From a checkpoint of a small transformer trained on Wikipedia: tied embeddings.
MLP neurons of a small language model. Each row is named by its layer, matrix (up: input weights) and neuron, and shows model dimensions 32-223. Each number is 500 + 40 x the weight over its row's rms, rounded and kept within 0 to 999. Numbers have three digits each.
After each neuron's rows, "fires on" lists the tokens most often at its 100 highest values on Wikipedia text that the model never trained on.

L8.up1120:542492581410491416555445484480486490487553489455535528506511551515539489561484537558505501408463495441506515506545470546537509496483505504558543469484488555530605512588448403476527497519495439518500475510484527523506501490547543440524505510547553477496539473499489550506509523513445469517505560511540519576504505555550455523473471543552472482543544490472494537535458536557444550527515571496515428548548494470486524494476463462528499535519521491524516477499482441548527463424492490513541445499612449475511484368522478488512459552505473525542495515454462503483552425482494477528
fires on: "\n"

L4.up224:457463563464489455457474458417541556490511512477513489480529499533545520536422460503490507483517509450490406454450479485507515474544437516503470463503458525487474510473588437527446453458440478469482397509529461544559435538515559486533530462518536513469448480512530531570425496573510567498546539409442500464507470555487420471551513519522523406518558528533494526563504570570472462592516471536518472452497542408480553480531499534470504563508545542486478500530458507523468543459483448457585502532486501548520495483530444571495504456468478523493504511471452449487456536481525460478
fires on: "\n", "0", "ation", "ves", " |", "ence"

L6.up165:478520548483528531480523473531483479408506522404526500447469542461485528504464535466549505562453464481557564501505546472552501479495498506454457540459461468542544469520516459493507474441506471492431531530452471522510483491574476414487489462491561566482449584381489493557504463585484403526544497499503533493478493520521495471534500532495447535444526546541518540535579514528521579462499453434447486501520513426449433505529504509402493457499481485479387505523539518500481574489472505509541543446500541516535499484548451501464447485477469420441467475469498599486498517474506488572
fires on: " that", " which", "\n", " they", " it"

L8.up804:467526557489453484542533491513445486430444453486534458557553477493424574458442480501443463504531441502458484499514570486504490523472494459475552547548485604518451522480470564500514519528504470503513502392515537565513552516531435465417489525460470531525476482562647477506526532544525504476504514449479470566526520448523476486463536533502504490507572551489434454445575451528514506537530549507528483504523537487545462503501556537505468520458544464484506474449558479489535427501430487496485507461484497534531436509472575592451485541529460476462483443476469496483534469520519461510
fires on: " was", ",", " began", " continued"

L4.up903:494549558429497475510487497489419445521566553473559494589513497505531453470494547503496510524434520498523493498501560554500472552443478580466554524470434518469492485521534501555509522542447574431480507492421533578546502402532509466470515472464495429438446503434471544512468416543513524488506546518462506481525498503481498505542537555553522476563582448564452463563553447489459462539545555517545495406541493548552466416466540494529464545498578511559513482552491521508550460474435453483506547516518448543471518489514542511518453515557510520551477484505511523469511443409601583516
fires on: "\n", " $", "u", " John", "kin", " Ma"

L8.up1126:462434506523487515527494569468487425562512494484436558479431466517530534451527514458611560539537519510606501516526456540524499445518544510478465474517469496514488478514508471510508508470500498493487461511507492501457508507547492482455523554485460479485494553511526528502523560567621499494512463475470517496523435414535477560467548467503550511483458582536468499527510478488451476454467507501498496528540497466505469453557460463508599456555498515465510455425475445500525414571609499495505519607519528504507505486469583511540504481457477461531488509418549525519515504489515529492
fires on: " of", " on", "),", " with", " about", " in"

L2.up436:527489578466468458475458481499472514471497445571568514493476511508466485556532480494582531467515549510432557500559600482500485517430542463544550504498484572499498477490500477507548551458477481510544568476520501478507553508452505532530512522467491468562528512510591422503504529587509503537486575494473511511540506551407411459536439523467455536503455488492450579524552491508478502521476442445463475519601510394531463488531514510521551491456522501463449488441538541516496474546508480525541470491529424465463464462516512504524467513604531470502500493499523466487516439493436536450
fires on: " N", " B", " L", " Chevrolet", "\n"

L4.up814:466459533405481508572540455440529509485503498559510486468428475541502436512516455523499487520478454464530546475486508533464508539521562514461493481474493525562515501443488542533486452486482513466547510485519516541456540358525545552471538458499489527532541503460598585566518492476498564463509547548429503548509496465555496528562593525490562546519481502470484456454592527512503532500568477526513530477527527555492494513485420495572475498512479528530475476516486496501472497480504468476445515518485444470469494485483517500433487510532471547515536521440488547502497465484555454502
fires on: "3", "4", " career", "J", "5", "6"

L6.up474:520513522540485528501457564464582530558528515515462506556476580444476501455477495499495585493547484475470458542456541411605463537467556580478538524431441502569585482518521475546565508461550480450529478500485536487485528499458510501504449512506505475509482557465501466503466461452529405510452507523426520412431524495514456494510559455535570603488519534500461549538515410501503441490499526526541474413429473491469479501580586509472462487515507541482510575539526440536520490521486489466525542445515511391451474520515462473558501527474499477508541509470505489461511511507475546470
fires on: ",", "5", "E"

L4.up1142:412465537413514472553440463540528445464521467493535435579439449460571510429449485549441473521482430461505493470580451506478509537546492526556496514571519535528523505422495523495549432539549483453579431520497485478593530480574490488512542489490508539486472508558512489453499518426469542513562437483441448460542478483505515519549510468570509491515508559505508499489498496460495478502526434578471537515434527559489531522408429504480442504462498543508502548521422523505475481466451526441462465544490476531515523543416468475464457503466470500523454557490475421560533518512553462499
fires on: "0", "4", "6", "7", " small", "ley"

L4.up1024:502468487462546466523440492495497452552518529551497573496490382489522451515543450458532496491460557535498536552472483489597455540475566532494509461542447461498467481522419450521476480416515472462561503467513507451534518494570425466517468476456522525539457461548452493527511531472502460531509530483397539492451501468428487513471454539490507535494540513472533490500482439495533432441524534521530487537468480532508455526467567519430505465477517472529526492445473451569469505444507589382515481497454566481514499510514520502411559595503489571521551436483518428413483478546530536532
fires on: " |", ";", ",", "\","

L6.up947:541501478495483446465529501504515455552429549489496483492561503457462512527465516518552592491506503462492527580506451453484464556459521429531484497456514543554557439496460491512471503474533583464468468513514543501539495486516502533518485593514538552530481543531470512472553424475513518528509503555447557423494477493423486496490552435496466470511567467500537530520523509533540494515497483474516456500446461496511439560446528494506488515496532555537498541565422528555529488570432553535488517440544516453468517521538445567470393488519450471409456440553527504493488431491514473475
fires on: ",", "4", "7", "0"

L4.up1006:457492470492456426505505520434522517539500488537535540476504507480449546539529531548474502483556463566508515412432528566610458492451464457482482508529595510455478562484478470524496534537517485465569522472530518489498543474547472503490531522403458582456485519522473475542496520462477448530526584491507462510503467505555510486466458548498594514484484551483472475502491541604516477495503535527537464478565503444472500496499495531535490538495558508454483483468473517513433421485498473499487448508502534451467522493528587455467457500468541450592443489523523465517606463527544485526
fires on: ";", " is", ".", " was", " began"